config = dict(
    n_layer=8,
    d_model=320,
    n_head=10,
    n_kv_head=10,
    head_dim=32,
    d_mlp=832,
    vocab_size=8192,
    activation='swiglu',
    norm='rmsnorm',
    norm_place='pre',
    norm_eps=1e-05,
    positions='rope',
    rope_base=10000.0,
    rope_fraction=1.0,
    qk_norm=False,
    attn_scale=0.177,
    bias='none',
    tie_embeddings=False,
    parallel_block=False,
    init='normal',
    init_std_qkv=0.024,
    init_std_o=0.0,
    init_std_up=0.024,
    init_std_down=0.0,
    optimizer='ademamix',
    lr=0.000433,
    beta1=0.9,
    weight_decay=0.44,
    lr_head=0.00759,
    grad_clip=1.0,
    warmup_steps=288,
    schedule='cos',
    final_lr_fraction=0.0,
    batch_tokens=65536,
    seq_len=512,
    doc_mask=True,
    train_tokens=381000000,
    steps=5814,
    dataset='wikipedia_en',
)
MLP neurons of a small language model. Each row is named by its layer, matrix (gate and up: input weights) and neuron, and shows model dimensions 208-303. Each number is 128 + 24 x the weight over its row's rms, rounded and kept within 0 to 255. A neuron's up and down rows have the sign that makes its largest values positive.
A block is one neuron, or neurons of one layer that tend to fire together. After each block is what it responds to, as a language model described it from the Wikipedia text at the highest values.

L5.gate169 [ 98 146 101 112 161 105 121  57 111 134 103 147 133 137  94 149 101 118 115 145 153 105 114 149  85 117 134 124 149 141 114 135 119  95 164 143 159 116  86 106 147  55  94 106 142 138 112 125 112 125  82 165  70 114 139 132  79 120 154 149 137 135 107 130  89 101 146 121 124 118  76 113 142 136 128 131 134 198 126 140 121 141 116 117  95 187 132 151 141 122  77 149 147 144 153 115]
L5.up169 [135 128 138 147 164 143 131  92  67 144 125 182  88 155 129 139 107  96  93 133 148 141 174 143 137 112 140  98 121 125 125 125 134 108 157 142 152 129  65 104 156 101 128  92 122 107  93 102 150 107 107 153  96 126 126 123 118 117 176 116 182 119 138 138 137 107 157 126 129 121  86  76 125 115 116 143  92 163 119 140 121 155 131 104 143 158 164 126 113 111 139 182 173 158 177 114]
L5.gate385 [143 145 121  92 117 112 166 108 128 108 130 147 133  97 143 171 124 142 109 154  92 131 121 113 156 140 167 109 109 117 130 110 104 149 169 126 146 104 117 119 158 134 154 131  65 115  90 133 164 147 159 141 111 115 158 104 186  98 151 150 156 113 145 138 123 147 124 138  66  98 100  55 118 118  79 116 143 122 147 119 155 157 115  92 118 130 128  98 110 118 155 146 162 129 123 117]
L5.up385 [138 130  85 141 125  98 158 114 121  70 111 150 139 100 138 171 110  98 157 141 137 150 103 162 101 106 128  96 155 106 107 127 146 130 185 133 154 148 108 113 122 115 163 155 136 155 106 149 101 150 140 104 100 115 129 157 150 139 136 105 148 129 123 118 111 137 120  97 132  56 116 112 139 133 123 157 141 100 197 164 150 143 128 102 136 151  80 112 162 151 116 140 150 179  98 133]
L5.gate751 [118 176 141 115 163 125 112  89  86 149 122 165 125 170 161 162  92  77 115 113 121 150 105 130 130 171 113 114 146 141 110 144 154 109 160 130 118 146 101 166 149 138 113  87 111  88 123  94 145 154 123 118 113 123 115 120 149 130 181 162 141 139 147 164  91 137 139 151 135 129 130 140  71 156 121 128 160 157 157 155 176  79 167 128 139 126 163  86 111 136 116 169 127 132 134 103]
L5.up751 [107 142 152 124 103 149 106  91  98 107 118 145 121 111 111 125 149 125 154 119 101 148 163 117 164 136  91 153 116 132  93  86 157 112 138 110 120 140 163 168 125 142 153 114 139 131  92  83 124 111 144 155 128  87 139 150  75 165 159 130 125 120 121 115 161 141 105 136  99 151 122 109 122 138 128 148 122 137 131 133 111 154 146  95 107 101  94 135 136 104 120 123 123 102  90 159]
L5.gate824 [179 108 114 122  91  91 116 151 105 118 155 123 125 103 132 150 106  94 144 132 111 128 102  94 122  97 161 138 162 106 139 190 147 144 155 145 120 106 153 178 181 149 137 140 148 116 153 132 160 113 131 137 135 172 101 145 110 143 126 130 135  83 136 146 147 125 123 166  93 122  58 135 147 124 114 157 114  79 100 129 171 126 114 108 142 109 119 158 121 112  89 128 152 145 129 136]
L5.up824 [126 150  93  88 121 104 132 161 165 129 130 149 110 155 117 125 116 167 106 134 106 142 162 155 102 103 141 112  99 111 109 174 141 132 161 151  92  96 121 142 120 109 116 124 155 124 121 110 132 128 107 102 123 103 133 137 116 131 144 132 168 138 109 154 120 156 109 129 116 105 109 134 164 148 127 108 155 129 101 113 137 106  85 125 125 185 123 171 149  80 135 140 135 100 128 115]
Responds to: Definite article "the". Mostly "the" or "The" opening a noun phrase after prepositions or sentence starts, in descriptive factual prose (the leaves, the asteroid), plus some "called".

L4.gate128 [141 154 111 139 151 135 131 114 110 131  94 126 131 150  99 108  95 129 146  94 145 160 112 156 145 105 153 114 186 131 124 143 124 134 118 133 170  96 116  79 135  84  66  96 160 122 134 143 124 134  88  98 101 121 104 143 152 175 116 125 133 123 132 150 102 140 128 110 151 136  96 105 100 107 137  94 195 155 126 129 133 108 120 135 149  94 181 118 177 129 134 139 177 137 104 135]
L4.up128 [125 133 112 113 153 133 103 128 112 162 127 158 105 148 114 128 100 120 117 125 134 126  42 107 108 123 118 108  95 132 174 114 167 133 150 113 151 139 152 127  86 121 149 116 114 105  79 119  99 108 115 190 115 125 146 182 126 128 123 109 175 129 139  85 130 109 126  96 168 117 110 148  99 153 106 147 167 126  81 120 105 165 172  89 135 138  91 120 173 113 107  95 122 146 132 110]
L4.gate254 [113 147 127 108 150 152 148 118 162 146 143 153 120 152 131 107 140 145 160 134 148 157 118 184 121 108 137 138 157 128 103 138 138 160 120 104 145 117 139 116 115 140 140  85 119 159 171 155  90 113 145 110 158 128 131 102 130 113 186 156  79 153  87 109 114 136  92 103 146 149 133 142 127 142 108 102 144 130 132 127 135 105 157 128 156 127 146 149 105 121 123 135 115 150 192 148]
L4.up254 [137 155 141 160 157 172 128 144 120 147 107 133 161 159 104 122 152 138 153 123 127 131  99 157 105 118  81 138 152 118 105 132 113 122  87 175 148 131 123 130 137 113 134  98 105 136 176 152  93 120 174 110 114 131 150 153 160 133 125 145 132 107  87 157 126 112 142 123 158 149 135 129 142 125 106  91 120 111 150 140 115 129 125 118 145 119 110 125 163 112 154 121 110 119 119 105]
L4.gate406 [134 151 145 108 152 151 129 125 132 175  95 130 137 136 140 146 104 148 163 113 137 135 115 115  99 118 124 157 155 143 148 110  99 122 102 126 136 132 104 138 115 109 155  91 143 155 102 146  97 137 177 152 149 137 122 132 111 174 119 151  93 140 108 155 153 167 115 102  91 157 152 132 148 112 123 120 173 118 124 109 143  97 119 150  91 121 183 128 129  98 157  96  92 123 109  88]
L4.up406 [141 118 154 153 112 135 130 102 112 145 130  99 142 158 130 122 137 181 136 108 152 111 141 137  95 141 106 123 149 105 132 124 112 135 113 104 176 141 110 145 119  75 124 166 135 143 127 111 115 111 135 136 124 113  80 111 108 165  89 131 146 149 117 133 116 123 142 137 131 141 147 105 151 145 123 105 164 184 105 142  93  94 125  81 120 130 146 120 118  79 144 137 113 135 106 127]
L4.gate588 [ 93 155 101 151 159 188 111 125 141  82 117 123 143 134 150 133 100 140 163  84 112  93 143 165 106 137 106 137 113 151 120  95 143  88 119 129 149 125 125 151 131 123  85 118 113 124 149 146 103 100 143 165 135 114 110 140 138 153 148 178 112 126 163 143 140 135 101 104 137 139 120  91 104 133 180 113 120 143 110 140 147 134 130 121 118 140 172 127  99 142 101 111 156 100 106  88]
L4.up588 [123 151 143 159 155 115 112 129 152 154 166 164  95 156 144 133 130 142 142 150 138 123 130 145 110 138 148 119 101 166 129 101 162 114 120 125 146 118 122 145 198 129 150 105 101 140 143 155  95 111 178 117 116  83 112 110 145 127 140 111 116 121 158 122 127 127 152 132 182 139 112  91 114  96 157  87 127 126 132 131 126 144 145 111 147 118 128 148 130 157 140  90 163 146  83 113]
Responds to: Transitive verb endings. Word-final pieces such as -ing that complete a transitive verb or gerund before its object (sha-ping the, kill-ing people, sell-ing the land), plus prepositions like of, on, from, and occasional table headers like Decision.

L3.gate426 [120 138 110 127 153 136 139 164 110 108 164 139 159 109 153 126 158 146  96 131 113 118 121 174 117 151 128 108 167 116 162 131  76 111  81 137 118 134 101 122 130 118 128 134 130  91 135 140 134 188 145 126 125 150  89 146  99 104 146 155 118 112 151 158 154 184 126 131 135 145  79 142 145 106 121 131 101 114 138 112 104 115  97 133 128 116 186 113 146 131 112  96 119  81 109 135]
L3.up426 [ 93  93 121  91 125  93 121  89 106 119 119 142 134 118 130 108 139 156 111 168 145 154 103 154 166 120 155 165 116 145 146 134 151 124 109 152 123  90 116 157 156 147 140 128 144 116 152  79  95 135 115 137 130 139 144 116 133 157  99 143 105 109 126 124 144 114 140 114 118  95  79 108 107  80 147 126 128 158 145 154 128 129 116 131 118  88 124 121 183 130 122 137 128 123 142 127]
Responds to: Inflectional suffix tokens. Inflectional endings split off a verb stem, mostly third-person -s in plot summaries (fall-s, become-s, get-s) and past -d (celebrate-d, date-d), plus some other word-internal pieces.

L3.gate163 [139 114 126 103  86 109 171  94 154 120 119 130 146 140 107 114 119 107 109  99 101 105 165 108 159 121 124 146 148 103 114 132 114 161 161 139 134 114 140 116 135  84 153 102 120 112 162 165 103 145 123 122  92 145 104 125 133 147 147 160  98 116 140 129 127 113 144 144 143 154 105 136 114 104 104 142 149 109  84 143 142 152 124 100  95 104 120 127 131 118  95 115 134 137 127 121]
L3.up163 [114  98 120 120 117 117 132 145 101 153 161 112 133 138 133 154 121 119 100  81 141 139 127 124  94 126 110 120 119 125 133 141 145 110 183 132 116 140 137 134 101 152 116 122 122  94  83 141 141 150 198 134 101 144  92 136 119 114 174 135  68 128 145 118 134 129 133 143 105 104 130 134  54 113 137 152 163  87 104 147 136 160 162 124 119  93  90 109 143 123 141 127 127 131 188 177]
Responds to: Fixed-phrase interior tokens. Inner words or word pieces of set multiword phrases, often in tables and captions, e.g. "End of loan", "Time of possession", "bone marrow".

L3.gate753 [132 129 171 133 165  48 133 119  83 169 120 139 142 103 177 137 113 131 112 113 172 125 117 155 105 120 131  95 135 117 129 116 136 174 150 155 120 125 138 124 104 143 102  85 133  83 160 199 102 101 129 119 125 102  91 126 139 133  96 108 102 113  98 108  82 121 145 125 115 104 130 117 138 161 136  86 185 148 118  92 130  96 162 122 129  91 110 167 182  61 162 159 142 153 141  97]
L3.up753 [ 90  93 111 126 105 125 101 119 113 174 118 129 104 141 110  80 171 142  99 112 115  92 113 158 132 118 116 133 120 136 125 135 125 137 159 168 113 109 151 148 162 135 138  88 131 139 128 168 121 100 139 141 122 149  86 149 104 107 153 153  97 111  79 126 128 126 129 110 113 152 121 116 104 129 138 114 135 118 126 153 135 142 151 106 119 101 155 149 150  93 124 104 140 101 109 148]
Responds to: Line-break tokens. Newline tokens ending a line of text, such as a table row, list item, infobox field or paragraph, before the next row, bullet or heading.

L5.gate68 [141 153 143 153 138 144 129 140 113 143 109 140 140 112 111 111 126 148  96 112 124 155 128 132 100 181  99 129 102 140 160 145 116 138 127 133 129 169 120 147 115 112  93 122 166 164 155 180 125 110  84 141 119 102 135 131 120 125 162 150 130 162 130 113 114 115  93 117 135 112 128 135 111 118 150 141 136  98 125 131 184 136 161 154 105  93  89 107 154 196 148 129 144 103 126 104]
L5.up68 [159 122 162  67 110 143 134 115 115 145 119 149 165 174 115 177  84 117 139 134 111 136  98 127 130 140 132 106 121 122  90 176 111 122 133 152 129 118 150 169 191  95 113 157  99  91 107  89 188 127 117 100 103 174 139 106 120  95 104 129 158 170 155 145 125 110  97 137 105 173 142 155 159 119 148 112 132 153 106 120 137 134 132 131  74 130 155 116 141 101 131 122 141 191 142  88]
L5.gate596 [139 104 165 110 170  76 124 153 110 142 120 110 129  96 111 164  92 134 129 143 128 158 132 141 113 196 173 123 133 107 113 170  60 136 136 176 114 135 117 109 127 132 147 119  99 133 109 141  62 124 142 144 145 147 108 105 127 148 108 147  99 132 114 131  99 142 107 104 139 147 107 165 108 124 164  81 127 155 114 105 159 115 158 116  95  99 144  78 101 127 125 130 143 122 172 113]
L5.up596 [114 131 143 166 126 115 121 115 124  68 133 118  87 170 113 129 116 112 134 111 129 153 158 143 143 150 163 127 156  94 157 129 165 121  86 156 111 120 136 101 195  94 117 119 107  72  90 150 130 127 100 135 185 159 140 134 175 120 149 125 134 140 136 140 117 160 122 117 136 108 165 163 163 119 113 113 127 135 101 124 147 154 151  89 140 126 108 104 153 151  93 142 118 140 112 119]
L5.gate619 [147 124 138 106 139 167 146 115 127 123 122 136 158 125  84 103 133 138 118 122 121 133 110 168 128 124 154 129 205 120 147 119 157 129 126 122 132 108 128 122 132  82 103 102 106 129 142 127  80 122 111  90 132 124 117 133 102 152 116 163 134 109 137 120 141 131 166 129 162 103 127 120 119 128 125 115 149 132 108 131  88 116 113 110 104  93 112 120 114 155 107 137 151 159 137  91]
L5.up619 [136 134 114 115 100 106 141 103  95 116 139 115 140 188 124 141 143 132 153 158 109 122 135 147 121 161 121 159 133  86 134 130  85 166  88  96 103  64 175 108 137 144 111  90 117 124 133 131 106 126  99 134 167 149 102 135 120 148 116 128 122 138 138 124 138 136 143 103 117 117 143 144 115  91  90 114  79 141 128  96 131 128  87 147 107  72 136 113 114 133 150 149 121 175 136  95]
L5.gate638 [121 111 149 112 151 133 155 141 100 125 165 148 164 159 133 143  95 123 119 131 128  90 106 182 138 161 111 145 157 120 149 173 127 108 116 131 119 141 122 150 163 142 126 100  65 172 115 104 109 163  90 100 155 162 135 107 105 123 140 132 114 159 127 128 115 128 110 130 120 153 119 126 122 107 170  84 123 142  77  86 158 129 137 152  88  86 135 129 125 146 115 132 145  77 155  87]
L5.up638 [ 97 152 123 139 156  88 129 132 111 104 110 109 131 122 104 159 131 149 159 101 104  97 157 127 139 144 125 127 119 153 150 156 133  80  83 135 172 146 148 118 159  99  98 144 159 134 135 111  82 112 151 175 128 131  98  78 133 174 153 106 133 122 125 123 128 147 124  99 154  97 128 145 137 130 126 152 209 125 109  79 124 144 134  97 115 119 112 130 122 120 108 113 193 118 123  95]
Responds to: Verb inflection suffixes. Inflectional endings -s, -es, -ing split off a verb stem, mostly before an object, e.g. produce|s, denote|s, involv|ing, emphasiz|es.

L4.gate178 [139 133 142 115 108 100  97 105  85 125 118 138 113 101 139 151 122  95 131 158 143 109 146 122 154  93 142 130 156 144 136 110 125 131 187 165 123 105  98 105 131 167 134 119 114 130  60 103 115 165 141 133 117 113 124  91 148 122 112 137 127  97 144 131  97 138 143 119 144 145 123 116  85 130 132 134 118  79 131 129 143 102 108 111 121 106  99 139 132 119 151 130 114 129 132 130]
L4.up178 [150 161 152 130 208 117 101 156 102 126  95 135 127  81 124  95 118 125 121 167 124 154 138 149 151 170 123 150 131 115 148 116 150 135 164 119 101 108 136 117 104 154  81 128 140 171 125 138  90 142 138 131  93 114 117 149 172 121 141 131  89 108  87 130 135 158 111 109 144 147 139 126  93 142 107 148 104 151  91  90 133 120 168 109  94 157 157 161 152 133 105 139 129 173 132 155]
L4.gate698 [131 173 148 101 116 107 123  90 106 141 152 134 134 108 141 146 147 119 125 154 122 136 145 197 117 115 134 157 133 110  78 171 102 119 130 131 149 148 152 147 112 145  87 106 159 170 108 144 114 168 164 127 159 130 134 113  99  98  95 142 106 129 142  82  93 121 112 125 109 105 113  71 120 116  98 140 125 162 124 128 116 104 137 136 103 159 149 138 170 118 121 149 116 106 144 117]
L4.up698 [105 139 111  84 147 118 148 105  82 167 135 133 126 138 167 108 172 117 123 100 119 128 137 141 141 151 138 117 103 130 138 146 136 149 113 157  99 135 138 124 154 132 112  65 135 137 108 109  91 163 121 150 163 130 125  89  94 107 133 140 118 101 142 127 118 137 119  91  75 106 147  63 118 115 107 110 137 134 117 121 143 142 141 132 151 128 127 117 135  62 171 142 116 110 122 185]
L4.gate810 [ 95 120  99 115 133 116  83 112  97 181 142 150 127  91  95 131 123  95 128 122 180 137 118 138 142 117 138 141 114 110 124  82 152 169 158 129  97 145 171 142 136 170 111 116 117 116  83 133 124 144  99 141 160 148 116 114  99 125 133 112 106 100 125 135 148 105 132 145 109 134 132 134  87 148 121 116 142 149  94  67 112 161 105 123 132 145 125 156 151  93 104 103 181 137 117 134]
L4.up810 [131 168 147  99 130 120 121 138 127 146 141 100 150 113 160 112 141 116 145 149 117 196 152 155 135  96 132 159 121 123 109 112 146 156 146 132 150  98 193 140 115 152 145 112 175 133  98 157 105 105 106 146 152 148 119 153 108 122 118 111 109 114 120 124 154 112 121 139 141 151 130 126  75 163 118  93  94 153  92  80 158 178  94 129 132 160 137 140 159 123 123 133 162 163 163 118]
L4.gate818 [114 176 131  79 172 139  71  65 113 132 127 141 119 121 130 139 148 101 105 170 124 121 143 141 112 108  99 109 117 125 128 127 178 174 164 160 110 127 138 111 152 150 119 101 166 130 106 145 147 146 145 147 160  97 122 140 118 106 131 173 146 121 143 132 115 166 154 110 105  98 107  80 130 101 123  91 152 121 108 111 168  89 135  89 126 125 113 124 165  92 123 143 179 162  99  83]
L4.up818 [ 93 129 153 118 154  84  93  78 115 144  83 109 152 103 130 132 160 105 133 145  84 138 120 170 102 153 124 148 112 143 137 127 172 183 115 127 122 130 125 153 161 129 142 148 179  82  63 130 128 160 147 121 166  97 100 115 123 146 121 118  98 116 125 111 112 146 120 141 141 109 124 125 114  96 140 161 152 128  86 147 101  96 170 115 144  94 144 142 177 116 128 168 149 152  88 130]
Responds to: Line break after completed line. Newline tokens that end a finished sentence or table row, e.g. after a paragraph-final period, or after a row's closing pipe.